MLP neurons of a small language model. Each row is named by its layer, matrix (down: output weights) and neuron, and shows model dimensions 96-223. Each number is 128 + 32 x the weight over its row's rms, rounded and kept within 0 to 255. Numbers have three digits each.
Before each neuron's rows, "fires before" lists the tokens most often just after its 100 highest values on Wikipedia text that the model never trained on. A number after a token or word is its count.

fires before: "4" 32, "|" 29, "5" 16, "|---|---|---|---|\n" 8
L8.down581:158079137105122108134145191167114166112199086160167074114159119159102178089073156171150127100104163088108173077102186143166084166064115167082162146093123130138168108181169133118174093130151119176173134130056120108095125126137072123067083114162158143074146143127109087069126105161122139101132132110066111085176132094151091158144171200126126089149090073125137162119118163100172130075107

fires before: "0" 16, "1" 13, "3" 13, "8" 11, "2" 11, "7" 9
L7.down1268:102166171092170112103110165101106154099083160131161172115105106155115109092117126129155125170137113076128180112082137161103092145117146197138198104105103131149105107151103165145120126129112061132143170129174114120110165108130114181145200104174068138157134121121115119134136089183126113173157106094128156229125152159194131124084125106072133058094170119142113107095139126144106099102125

fires before: " |" 22, "1" 20, "10" 4, " |\n" 4
L5.down254:135142118081104133178123132101145131111142094134110155126085109149119115133132141117120170181173092154105138160141090100086045092113077206108164168175091126130124115120136108099098139143100065118089153118155152189121101133192174144130117169075143079120125140164145124093117105142114072094130184095101182132098148133049153146114174112124146090157112148145184105105074155109124138107108

fires before: "3" 14, "1" 14, "0" 13, "2" 10, "6" 9
L3.down1498:119167138155082150089159146112188184126113164092157124087157121088145157158096112103137099136141162117112111174148149095117091117085073116088158159109108125172100152062133149200114205126081118119177137175155121098163064134121107115216122148082187130120146122149101127060084131099159104128146161094140142118077134133119134131063106148163175076142149135151140154067169166157097163089121

fires before: "7" 30, "8" 28, "6" 17, "9" 9, "19" 4
L8.down181:114177108052086123148105110168127126144117114064100125115127136087103084106155184071085118165114093144128103170094126128123199150109115083175114130188084119137100099151130130167130173187153143132085112142086135113082120094076139128107159183164144106200090115144157144070146142103078054109155110127095150167165108170137151115150124129124122181134115089071117162161148126175063082107126

fires before: "," 22, " |" 20, " |\n" 5, " " 5, " a" 4, ":" 4
L3.down499:167153097165116196180149067120174124104075126070207147136124206136157131138101144194112105088101143093187155139168093132178125123136095104084128148103117127162150155130145154109124168149100073115152138139166132149139210084065117095116111052100086116145150128107113101130118186143094138142138109144092150153171195196082085101119099108192149163082117123125079078128109180079138085201166

fires before: ":" 71, " |" 6, " zone" 4
L5.down927:125087086150103148117142162147150146139149123111159119110128137088131150146151132128105142128140088123121124113130117133106104115110156105127089144155113092172127133161119082110127126228120173121142124116156192126155145162099167086093139155146142128147165131121105125104037118102093150091131175119119113167224162175129117181167124116104078088096164193153086210063176051163152101176178

fires before: " |" 78, " (" 4
L8.down981:119180079073114136088133138150120156150131146165150111105112090127145136148201078063140090138111085098132090097125130152062143172083137125162125154153187094162158153093103105119132098071133141170184133162090134074140168145187142130124135128139100109129096135134164125163093055131180144164135101135108069148138152121126112138116146084095101151095089154111097070172137166152148152173145

fires before: " " 55, " –" 4
L7.down1375:132143156109140102114101099066139176139184144119130138136103159145175148185109132126141142119135127152100075139098131104146255158138143141157064060131117151174118164127176108185092093150074152089117139120149165069163181111151140088123110129079073169178126080067120099110126140131125117105122167141106144071166105096173153125100083089160124130149162119102200151084093075174127160127071

fires before: " " 54, " of" 4
L5.down636:101082139083197125116135204106139158136121171092128119144162134123114136128107107095104101118159135121151152110140091115164105083164145128081111164127107105171134140137138122186094154114141194096084121058053114121155111136132130108149159175145174175139078123128188054105218084147149111120103134106165144139113151178116136077098133142160058138161132121148112060131149137116155159112169

fires before: " " 48, ":" 5, " |" 5, " E" 4
L5.down334:131168137128134119092117143163135180126124121113197067119101151122055110130165167129172145126095130117114174153109142060139132189152100081162126141129135161140145118139119187117165122115131156130159118138134174116106140164145073138119120058144075084109130147160134138161101164132157103097123096113119188137124124138146110110109112129123057108144126074188187093130131107103160093097097

fires before: "3" 18, "2" 11, "es" 8, "38" 7, "4" 5, "e" 5
L8.down1260:091095156145096155135086104079147090085106144163154148169111127126124161137121132152174159114119143106170159128123173169077145138118114124131149100134102159105126134130096088147128130148158083104137089155111069152127189103112147145114178155155099127131105199122050144132123142128136166162141136173081098093103140144188142142163167121171083104145139100107161114146138124092120085136173

fires before: " " 50, " Best" 9, " (" 5, " B" 4
L5.down339:106120163146075143117137187097160098115104121128148137078134133103123102169103128060098113146156138118101117120166158145174222103117198110141144173132165166079185116138077169164091128112111134085158077060124131087070186087102112121140114157103104093114084109118151098147139129128108157129128126143144144151141131163120170140105186098146182167103079112128144118130156179161223173138151

fires before: " |" 25, ")" 10, "0" 7, ";" 6, "2" 4, "1" 4
L3.down830:088173129138152068141113139127128097144119103143154150201143094120173113127140131087120106074083116129122117062158193112101137100087116183174165134104166110108148108196149122109130200090202113162147115144135151132114082139130100111104116126141124150110166137116133156105145136068164088120179123110188140111136188110068144142161097115114150132098082158136084104057096083117120117065131

fires before: "2" 43, "3" 5, "8" 4
L8.down976:079099112143183159145068191054119130105128130117062147109096143119127085136133128152142057109074204125155197116137159101147199129143122084130064089107124128141056106111138127097070144145114160125176139128129112106144189135081125146158174161149198160099148088200034136158143149116139116129087087101108073113071109111117128112155112185108092150171119123111169115127110126176161185109114

fires before: "5" 20, "4" 9, "6" 7, "11" 5, "ics" 5, "ers" 4
L8.down696:084160121159102099052163129073108133110090133172159164174105110136129111076169195101117198121125114130100108169171121117151084057164080098076113151169118107117128190163119119115167154123171159138032087135173145085102158177142105115119169120203175148121109092126173144148109170054078118096131121109103136136130136059166135125124145118121141134076127107089146153163170066073119094147129

fires before: " the" 30, " a" 27, " an" 9
L5.down321:163135097176123065132085136194155034088140193140095124136138172191070133117120122114168122135186155120168076113123111093107155099200193117160084104140111108127165090098133184140062114176085143099106116136162113121136127075153163071111077080126089147113107144147144121097191165152142164209164103138058081116150190112125128102135148106086158116069122180151094172139154096136101111163084

fires before: " " 59
L7.down1065:142148180145140147131117145104085142108093088113126118129162117140135141130132174127144128040078132090179105090140146148124094127121124110112119128167141042109142134120071107058112151114134162184076148123098151109117076095102184107121175121128124213132078156118164185154131105093140176115117143108108114163201082177152061181110168120131149070092181133099096106167141107130137075078124

fires before: " " 60
L5.down227:122148123083083121136182206154156082159190151114181090131138146126082121139095123196112142061163122060134157113146194084152141142121105094171117116146103157087117055146160187097063149062088140181162169109106175154144117095107112154158117119115096160089130174171114122093182149137136181143127139096154113097109109140124117115182080129149100070058092168109105130113138125177098156107114

fires before: " |" 27, " is" 13, " and" 7, " in" 5, " (" 5
L5.down474:119179116169140096142087139085092133093128113148124085137125151143096087064085122170124103126109115177150117109127185021121148116159149174178081114124157139093087138160186136080092160103183139128181133060109169115115139097165109104157125168047105154105149095104135166196144137080121148133075129154044096127098132135133106100129139113127119109107149081172137181193160116129145119148109

fires before: " the" 24, "5" 18, "4" 7, " " 7, " which" 4, "6" 4
L8.down1274:148156128129097127101165164131089143130170122149146156130150191093176086102102108108136189168112121115168049125135100099149109100161136124103122177064073114197133069153144133143094163164120111098113189139155082110116152110116076038143125124124164044110108126167155116148138134081137137107129115133143121092119146158108141144124177127100136037091155144146162120137153114126080107190091

fires before: "," 15, "." 14, " to" 9, ".\n\n" 7, " and" 6
L3.down1137:164101120129156120126177157123155091138095105110065147123132105142113105187153147094117087178169170164144132097135148093113121161138175083113190183134178117149185103126121120099112062094146116108129125145131039125196168159117091162123167105143069141131100150146125120168138098184144180135188142136158077132105124109170110143112107077196149177132080114125142122131087117123099119095121

fires before: " |" 24, "," 14, " |\n" 10, ")" 8, " f" 4
L7.down256:126147115172130118142125116123117147144101118081130160146113173131079110134094128201123156068127113063139136098146061129094187123085138124164085132098146122130105127147158115129126153133093087068154141096116093061205165129091147074123143166194036086144104159121099144111153085155094214135133172132128186089115140144130089145121155156099131157097103170119128165091116163144156138150120

fires before: "0" 29, "1" 12, "3" 10, "2" 7, "4" 5, "6" 5
L5.down1192:068173107159142084136134130063093071141128162140154200112084065157140135084129136119120134093128107105128146119157121134142083143132163057120202190134207157114128095136158095136191137172106100113129144151168094135176180169103110100120119150089123178085149156124153147122111094080099069109099120148112180146158120161133165152133136097160124114107136099076151080101101080072140079136175

fires before: "4" 13, "6" 11, "0" 9, "7" 8, "ation" 7, "9" 7
L7.down413:114122143132109117113134086121131129175071164132064146103095115130148138088146123128137099137132136084133124104121134096131092137129235130198138107137124122156117090094123111110113150154161094138158089052095090100166091147170124108146111132176183183118155147172159078157140110084136160087125160135149108177085125196181112170121078146155109175145170128113166117076138126145077116160153

fires before: " " 48, " the" 11
L3.down462:113131156188106110123117183158141146160125136144125145149084138157139140084171168095116074117130119142121128143155181167110111157082095115098069083118163063110083116191149146092087104156122124065123120128109095161178117148092141095096088125101156097141107087151087145119108117135170114106172081154059092127194071109186113114165176111115121119166167084151094091157087114097111123142095

fires before: " |" 21, " |\n" 16, " (" 16, ";" 14, " ==\n" 5
L8.down1300:119125093103132150084128115138142119126093085151163140122041141172150090177163120094123143146113105093060078143129119158106106187145141105147138107129069067159083071159182226133146148133112145165112107121144108150113176175077061100111142175161035105154135132176105105134076107123166191137079113123194099156127077145102135119195106130085139102087124142162097143110152094156088097105134

fires before: " by" 24, " to" 21, " as" 18, " in" 9, "," 5
L7.down552:090093111132126139066119165149110136095130119152138192110063113148140075121099158108107120082139175084175223117141124137150095120148135155158105127138149160115096105169155156050113057119128152136139128129122166056129110087089106110134117143156099084158077148172105119174104092187091171111111115104134143144067122156145187156093091102135122109102133100205091177118132136136126161051135

fires before: " " 28, " |\n" 10, "|" 10, "0" 7, " |" 5, " D" 4
L3.down873:076134084154103143179126151101117069214088161147103103174114121123125109147153171118112149090164056118198138114131088151122110148122047165106128119079073077125069137087158144128135160155168060141120104189156209102196122095148114105123113124114151094145114147162176096096118136129148117129172070108102151120094172149104164103124080131123111139046120142135152160179092160127153140093145

fires before: " " 45, " it" 6, " the" 5, "," 4
L5.down1327:137091121079199135121123175122152049156118148090087113114163155080157115137126141049129141171103157117171132172142082146121147157115162140162167091089048080067100118143133218102104061155121145174123125136182140167142133129133158066152102115187100114106098195149161135097164168110154144130113172120147119132159091130124113078144188111100131172123150125168120112134155116144150112136152

fires before: "," 51, " of" 4, " in" 4
L8.down72:142158062112093108103128154152119160152083125119089123109156084146146123126101189136084139134127188142114159109183147120112124091167126137087121122130140137101093098119203098108143182115114191149140170091181062139157139136058110099136129201163080080125098121095122177094126136127142148147053187044181078098137112173068148137153138142102103141126084125171131177144100157118145098125160

fires before: "6" 21, "7" 12, "5" 6, "9" 5, "8" 4, "201" 4
L7.down603:100154156105103134109113118106159163187109111073127087161132092146100127138147148082169117128137070177113154063137180092149096151087089188102130094159120128131103079133173084126087109148155095128078111148130098139155160098152128163127074135157194136124087130106079156112122152157121091173127086140196162189150121115144163116160101108079117139135176120101087136150079113133170134069099

fires before: "1" 15, "0" 15, "2" 10, "-" 7, "|" 6, "|---|---|\n" 5
L8.down1307:182072143137128099176073161105113094112182098113105172139128091090098130099103159121169107059115179123112178119111163106120127122132151132104087137093127101152128112101198105159148085140152157131080163166166096095143196138190113140154103098160158081140112090154132125132175065142168078085071099176106177129172160162128177169132092155145185169103135056151142152105083139103137229096060

fires before: " in" 22, " by" 13, "." 10, " to" 8, " for" 7, "," 6
L7.down559:165097146138076158153098088091179183162106095187116148151155141138140131163142126180101108112090108127146170166107107088085104177208147096090116157144128099167163136148168085092123105173139157179132143155110129094119044118146115162127112195172151127189098113141074165153147121153087122080069101081129145134138149117115172110071130093171128129102102169162166196164067124114119142149155

fires before: " |" 44, " " 43
L8.down497:128155122109108106154114044154119175093127103155159048141132097191137122121116150178163145148114138049140096072114147164069147122119167173160132105136169121130092087185109151109161094117116103119166143149173142074095128136079114146108121115119102048088123050169113103130143072134153126147117065156078112134115102135097110131198103110104088115127166180182111119120112141095167119114148

fires before: "." 53, "," 6
L8.down873:142090159141145178151118121106099093161102123153113131171105130075118230170149113213121077124154141134112142188131146142130148143087108060114094153156105105221153192125171187137049109135044143146125186066156113080099147138167117113133177172187126051136093050112113128115134117164147146079115067130128109141115114128072100151150195113140163159128179116160184098100114120191096121161152

fires before: "," 24, "." 17, ".\n\n" 10, " and" 5, ")." 4
L8.down1149:126124101120149110157158059128137128128119100104163128113138194190139123124178154106138163094132071139101129078047100154128209168060179145142111126131166086192151165139150132067118084146114144175157164135148212101121121115189158171136113123125119087125139148130111108148084057118110170118103101094133151137099128159106108135092088078111124139123097133087104085112110137132157135114149

fires before: "6" 21, "8" 11, "5" 9, "7" 8, "9" 5
L5.down622:174179160217116127120117086166141129200134083145125140137115098132107146142085109123191114160135124179109140144096088104113151124181162107118063139078116124144064061121168133075123103074138089101091107137089165167135152174133144104068120041145085092157193082142163145146124122178105139128109140134148105155124088057096105122078112102109103116082151112128144175115182104119154153119151

fires before: " " 59, " M" 6, " the" 4
L7.down1017:136134149188097140125105113113119100158084149105167115173114159142120086095053118115082167093187113130158135144135154144153225118158132156082151134111096111128103143138148173118081159119131177108082142165110128103174157156106125074108088136157062144167146078147188115122152207113136090110172045144154169164133154142083114128105186093162144120133099134100096159100157087036156134160124

fires before: " " 92
L3.down201:132113097112138117114122129170095198168156186141123151116129210150139136082169110124115104132173163137143121087126129125093096141139117136062091145091174110158107176089151140147088130151176177156162118142172123176112112092070152137090138122138100198089141099070167095155205162130157157128132090186103082166127167147145127104135151209120130071184150117183161113134120131103112173149121

fires before: " |" 32, "," 14, " (" 6
L7.down482:080172110203123202106122128158105146072138077095151149140122086144115123144168094139152170095066087144117123099060137090154155121145102181174080153129098084076182122145092100120141141155201148142059141100103085130136160094112109125087072154097022106124145150015145118142079191074156151151143138099120136145171120144078114185156151155091141140116141130152121083144129125113110170102168

fires before: " the" 32, " a" 8, " it" 7, " that" 5
L5.down943:095110139133093135079132073103131186149152093144130132143150121111142102191085077094102136150041147118147074123112139138114189137132125161110113130070164154122148123192134143125170182121165118112120170089086083147151080140076133065113091176163154089044119162099123131092118106148168161172134100128146104157150127132114118190110196147138163080162175100117142115095142123106135130153144

fires before: " (" 45, " |" 17, "," 7, ";" 6
L5.down473:122110155150098142119095087142104148134116111127133145161098095131135089059109093132145070123132149126135183152139114111139103161120148125158097172077143104112147121108159148098090089119127135127116078113158130169137188157133092109120119186132107127174110139111097070077066107130175167136147144086140108053193148119118161111163153131134114164143162214149142196078145099055128100093141

fires before: "0" 32, "1" 26, "2" 10, "3" 4
L7.down466:161121141179145121172079156107070120124184089151090146087169073106100100119111149130156076156112139111176137087141161189185130173191140126155103168054182133092127179117187073109098161107127099158149137156162139097134109120065108140174194127105196109157155117096152100098106109137111118128160157144076123163105160130111187159110113132080156109132140131147115069136142143153049147096039

fires before: " " 28, "3" 20, "2" 11, "8" 6
L7.down887:144151145120110129110137106126156123111155136107202112140158118061127137163119101153147112144164155080093130121093083101131160160130156116141134111110093129073123123116197210172061092149110074112153109076106055170106120180107122143118126133133092068145125132128162117183142108162168110160128135064096146168126142054151113149103120119116181116067120105107166175135141104145084146137124

fires before: "," 54, ")\n" 7, " the" 6, ")" 5, " of" 4
L8.down1048:209083090122137150116087141158162170076173112112140112118086075124068133143125123142188237124142119059094102208086175143091185151132096149145085150109098079118136132145130175101122138127163151132111146158047138123142102164189116083083115158126056117170158125054116148122115136090137172105119147114124155112115159164055142129095085109140129099100125111151139104176105176096093100123112

fires before: " " 40, " |" 17, "." 5
L8.down1289:108194123115110116154096129098152159133103104130115144079115149113109142128114204109155095188174096161161151132082135148108139120110110132149170066122139127101108077151053121144073147083105142107147118081123087125153179126170121058072166158070013075095150112139157135096114108128120109118118122094129117158152137112130116094079165119087128177095136126116160110159091148135112147144095

fires before: "|" 52, "|---|---|---|\n" 8, "|---|---|---|---|\n" 4, "-" 4
L5.down396:142079137182103134150176141159101159107171129088128151137094098123128170102088129138117205179126133089117120081146146132160141138105113099059120109146135138064144114088143137117105128144164086152100133193120129094144103151133108118082079133144179126127050137086156190077116131108121139151165178155141122183134089110103120161076137115148180114102174124130133158097130121119166164050091

fires before: " " 36, " |" 11, "0" 10, "1" 7, " —" 5
L3.down770:091131145125086161135080155059123093148150141161109054163138078177112114131136141173139079166120114077179130137152086086164059157097158135171131107117073177137168103173159204120119133189153126161179120175173151074144136160088141145094149119119113096115107106113146157098123159079155139108140118092103104160117157105165142118159093107069143081162106092064092153141192109078101122138159

fires before: " |" 29, " " 13, ";" 6, "4" 6, "0" 6, "5" 6
L3.down357:102147115184135156112146136121146190121156114120155146076088153116126138194171160107124070101083171199202084168123108151131111089128140206119092145163113084170180146145102139123109122182129083123130173189120156133135102155087062082124075101175132152178101137108157136145180107092172125134090125136088116122132132163109094149154127117153138106112131155128123092116064156142139150151068

fires before: "," 26, " the" 15, " he" 9, " " 4
L5.down1522:143168112100119210142120149116146117114154197105073154105184121091096140160133131103118194141115139110103059150134079120115157119126095126149162118118083102139088145172144158153148143104114175122160091156154103073115137124200142099123184173118058103058162145164164127131122207143119160097148148130100119077118166096132116083129192143093165096114094118171103092137146125151188168152075

fires before: " " 66, " |\n" 7, "0" 4
L3.down76:084112119146114053147138154114104114184075157175139156177128133109088148101166144130159130123084128135157081110160108160169089168116115188144154148067065095119090106073166123147128111166168090125141128171188141144185091070182119144081163120100136089098170101130121096105051116154139081112129146131145158112071166200150185079101109131182122152059139141141161107145165152082138137124084

fires before: "," 30, "4" 7, "8" 6, "1" 6, "2" 6, "7" 6
L8.down1137:162086161138113129107118138112151180128143071090192086141098123154096137113090056102121181152162192165172088168115149187132065118139112176116117095094110180104167090124099122092150098112167100074155163179089115145121132154118098139100101119120041133132157131126138072109125087154128192117106129121114169166156174125120133163150166128166089112172148116164163111129122098118150121140119

fires before: "," 21, "." 15, " and" 12, " in" 7, " |" 6, "\n\n" 5
L5.down34:140155095157123137096171160109101120113092097075164187128113134131117099069136125098157107123094144143139115104129126070171131094146134093138146112158090156111164091066068147119137128081108131149128140134177057070163138108143128108164166114131095155166111195103122134118133079066120150148138127145167115117172158092133178130086118125165103171076137157153157159192113127144153165101172

fires before: "4" 38, "5" 16, "14" 5, "3" 5
L8.down651:162110099101139158090194115176157089089175137179105114121155088100175160103111175132127151126139159104110086116176058136124121159102128194110217130117131153103119173154135104115162117186086128180155088160178131102156075148115078149133184137148178139116114159121083088072155101162115075114125146089197129064131146116097104096160163120128142132178131116131152169097162130081118135142066

fires before: " " 50, "ended" 4, "ill" 4
L7.down60:073145146123119178055119110168111093134124150126096115145133121113135156098109121224074104143143121130111133183114200088156137113081083067134136147169144079116129087047124081140191137150159141109130113146144181152100103116105151169110174124140150147179102092154123147115095125167120153172155150132104132095138166109106149119157099130185080110113132177147151177092130119123115132142102

fires before: "," 27, " in" 12, " (" 8, " to" 7, " on" 6, " at" 4
L5.down642:158157172127140098142146130123104143168138179140127143150108144115077180110139107138141130149123142088115059142110145148132146181143151116151108142109129115135121138086137163216143122128092102088121166149084136096137120059145108129048156182158203110152122212162072094134070120145107187139122106112173087157198118111151101132145147099116126173154081108111140078192196095101140179095047

fires before: "4" 34, "5" 31, "3" 5, "6" 4
L5.down559:113108120141155134155111153177157108091158138163117110208173151102116169117159201101134133121112159146126157086141087165116086143173099217116165101139131144153124110129119095089135066114162124190120040126111123162136168079153120125172098146132186060124211125126102148054157114124166136110096133144068152134145121117137101139112174148105076099175150090098139106092112085082057129117117

fires before: "3" 15, "5" 14, "0" 13, "6" 11, "1" 10, "9" 9
L7.down394:164134123179181100069149192126094120074119108135143113128149071100168209121175124175187090191159103141103153170164107111074126095112121075149145093118042124186141099089197144130136123155168137165137107094118133192137093165154085141133127091109166120138162093179177127132127100100129087147079166149088079176084167136100133138128117098094160143127108135144124122114109147125080129171111

fires before: "," 51, "." 5
L8.down973:126112126158134124136125150180131127149077150082196125110136126184125147127135178157152178142082126127119102157160084174179120087124116128118087103098156099062143159102108196113158131204154155190115128147113183159182084147094110234137093096120161164112159128144105051102143144093181111175144093175121168142137163130076085117125097141134173105119125183109150180091112161104123107115104

fires before: " " 24, "2" 16, "1" 6, "3" 5
L7.down913:177108130198097133112134159138145106132106149143132160111130138106117125137186125095086113105117139161091181134148115135134104155092122141066093145121136109122142093144099162167137150162168161205072069127087119141088097138103131117173119101129146156130189112136135146128109104107103111080174156153072071085140128092141146093128090097105101066117105118184114130137139100151104141120110

fires before: " (" 20, "," 19, " and" 7, " in" 5, " of" 5
L8.down593:078182072132130084092156087146176183091103072111124139145119132129163115147169152154159127118104093087125106063065053162164200152111143101140132141126161082104110111139103142125132134178182184154117167136126139121136129194090125070088184160103092135177134131119093139097149143134151165112121099127154060101127153112111114126160145136116092059125029205157116114071112189120147081125145

fires before: "," 22, " in" 14, " and" 8, ".\n\n" 8, "." 8
L8.down887:133180137148105153114142094160163135165069138059170112123193129105159110129169102141149134108151115159163150169111133093141138129176098094119122119135138108134130139113140159121177093171134074158144142114131131156054155127171142121135115146148110100140136149121147149133152148096093147101129132126186131120158149108074131104151072067182194114204122141093165111118089151160117174134122

fires before: " " 25, " the" 22, " a" 4
L5.down1372:155144127172103103100146128141145153151053132069111088157099181112133120136165074120133134100141144092108144119068154171101249108175111106144131081143145175140121102101128100128107132127118098101154115098161086063174136135124108029106107115238103123164104165104129124154134138127180087138183129113136142105091161120181099188067189060134187140149106096127082126099205124152119110176124

fires before: " " 35, " |" 17, "," 10, " |\n" 4, ":" 4, "." 4
L8.down942:121147146117205171154159181170059105152120142145063112127121123109136116129132125091122103131148157138132129148146155066223132091140068139129192113134112122134153134096120148145164169126174107123099103139089168080121189102161127131075146131123121181143087179124129122144142188123165136127161145093101126124124134100122193124066083123186155118086187071137148183125161149143139081106152

fires before: " " 54
L5.down1311:144114095120114190116122174107151096150160113085128124097137127114127192128154098122105115112136100152139068122192103132112093162136110184126093115113086073086125129151181108146168173168146109213141120080190117131150060133152125091150095145132048135109122143097154118113146129130135101156119069058123086190135120122113127113142207144139096160113086097150121071122147146130190142086096

fires before: ":" 44, " |" 29, " " 4
L7.down961:100119126106095172103101136134105136123087135126111098117134083146126129118148151142094161129116101105107089113121082177122118181060128168170165119119166060163115103121125136175075111149119180159133172090109090117189214146149042064062196171132061091141123112118078098162108125115127111092100172164112131133150101148098113091110089179120108157166123127149044158086109106193163187107115

fires before: "," 27, " |" 11, "." 10, " |\n" 6, " in" 6, " by" 5
L7.down1204:085106140084113144157128097129108070154167157118144073095148083149122153167132105134120106120118123123090194121171155156110205114123108122144172133106070088131140158146146095190064102164164146109056083084124138079127108051200143161121089143187111081120111153145102117118125085146164134098134150108159077156118090127168120077097118095131093126062099075160136104147123130162102139143186

fires before: " " 92
L5.down1000:107138144096181106141099172158167134124121156171135114126091097084071096096169117102155076105195100140086171195109096061092220144194076069104133098190178129075167168077074078140125118124177109117131113146201154141144126126159146092170122129138114111125133127097146087154081154109149073092114110151139116177155161124156120102166128113117138152076117117181117171160110106125080160140087

fires before: "3" 14, "7" 13, "1" 12, "4" 10, "6" 9, "8" 9
L8.down266:164100119115098106093074086128131091118068128125105156135106166185103082058167157115102126096099157080123124141162131111134048110133147104145136198062179119115119103154134151066208139166141102146144104149112118086107103170094132156162122157155055117140113125128144098070156074141119122155158136102093148119115143159165083092105094100097172099149119166156153127060164161152157136109123

fires before: " " 74, "5" 10
L7.down311:097111179141105118104200224122129106112105103137147115163179176118111120117105142115108113049096139139176141082132169132150171116152147107113102124165142167160124139151133186112132158147112090154155160160147129138067118049078085099159122067122046158092160116125161126079161118052072155137193080089163117152186128118139138112104087081166151097120096141135100159078113066163157143159136

fires before: " in" 17, " by" 12, " to" 9, " as" 8, " with" 6, " for" 5
L5.down700:193162102176114130099138117137121112159154077118109155113131219116141180149189175141107140080166111102151136148130156154093135181177174072141089143170198149169146139143167092103136140094171085182069071102158158196112146146119089207108101173127099169111132174074117122172094065076135121157143158102154138159154149160137144139144083098164086129107117151140162115154123105148108143112117

fires before: " |" 25, "." 9, " to" 7, " |\n" 5, " of" 5, "1" 5
L5.down1314:119138194123123126105114168098109119122149155124124144132107114103103110108120100126130134096133164170106177173129149113145115102136105137154129134163126175199112068082126107097108130152174164062134157137067183102148106142079168141092113159140130113080098152143135170088082150134116150144134147110117118127147121108139100211119128163108166116120119111098083129166178040164129121091127

fires before: " " 70, "," 4
L5.down653:118183153137179135158111117128101156118158120166157059179167166103180150118156071109107126093121151141123076151093147170136151148142160091119147123160092163151178149076123142155086201152129233108188147148103148100165128113099112082124151094117134180134142136159124100128105164115085093084141079136165130137167107098136063176095099134149108097104131125131134080145178113115130139111165

fires before: " " 28, "201" 13, "195" 6, "202" 6
L7.down368:116086142159094150119107118100148134150104169102105122120068161091108134133091147089091124129096115160160103114087093107116077165152161161152111145106109077099135096103128112154097126117107176107120108174158161161167149147152135076070079179135081124238135139190154089124150176100117131112123154117097165127162074137161158116153130078151155116132173103093084093162160065156148106103121

fires before: " " 59, " –" 10, " |" 5, " —" 4
L3.down820:092082150152158076072155140099124159131124153129082056150132094158112113084163169133168074140123131125181112160123122085154150112103087118156116061145150135165181146146141146086156077147091154089146092107171135097164162172099145086168111155190129100161093110093133164095133167111141082135144143155134125134103112145115115129182095137117111133148093150149143133075089203101114126118065

fires before: " " 55, " -" 4, "is" 4
L3.down958:124099153149062138162089136119132115158145154155153099204174148065103144111123098150121148172092127098160100112140107146103173114144139113153158118109110139106120137117166123091123079157067111124117194112109116126117065108139074102124130129152091129142150150165097115172103133147150195107084186165170194101096166117118169096116193140098148131098173115138121133143152134073064130109124

fires before: " " 56, "7" 5
L5.down549:087064127150104145105176155094182120070099162130165149120120157104137171113164160139110100106169095139133086090132106149147187074103137116100121135057130088145074112091195150116107105135098138127121153130135117093147149125159131096155136164110148098140162120123122131167177161166159151142137055084083135192114190184148143109174183134121116162126076132148118116091044074168148156141082

fires before: "1" 20, "0" 20, "2" 12, "5" 11, "6" 7, "3" 7
L8.down1354:127077098147146164110157106123121101116147147157170142110102069150124164194151157110157139128177124170110176121099177134150137120154124120090151094132142195103158125116083086135125095157126144129050133125149128046110140059127206159201137090163100159141086160126106128195139054097147137093190123145100129137132157136117171042135121120168123119130156174107102175118155166183060105150093

fires before: "," 42, " |" 12, "." 10, " |\n" 6
L5.down174:128132153164123128163091093125232094083117143117108141140126146084130139133160136152129061140158141162085122128106121148143144112153121121082137155103114139097115126099144136114095111145109087166141148119161014090164142063154109136146137123099048111103101126179077115118099114185157100126088113136147064107129179111149161206128142153114128200032164126088129136154145138106178119084175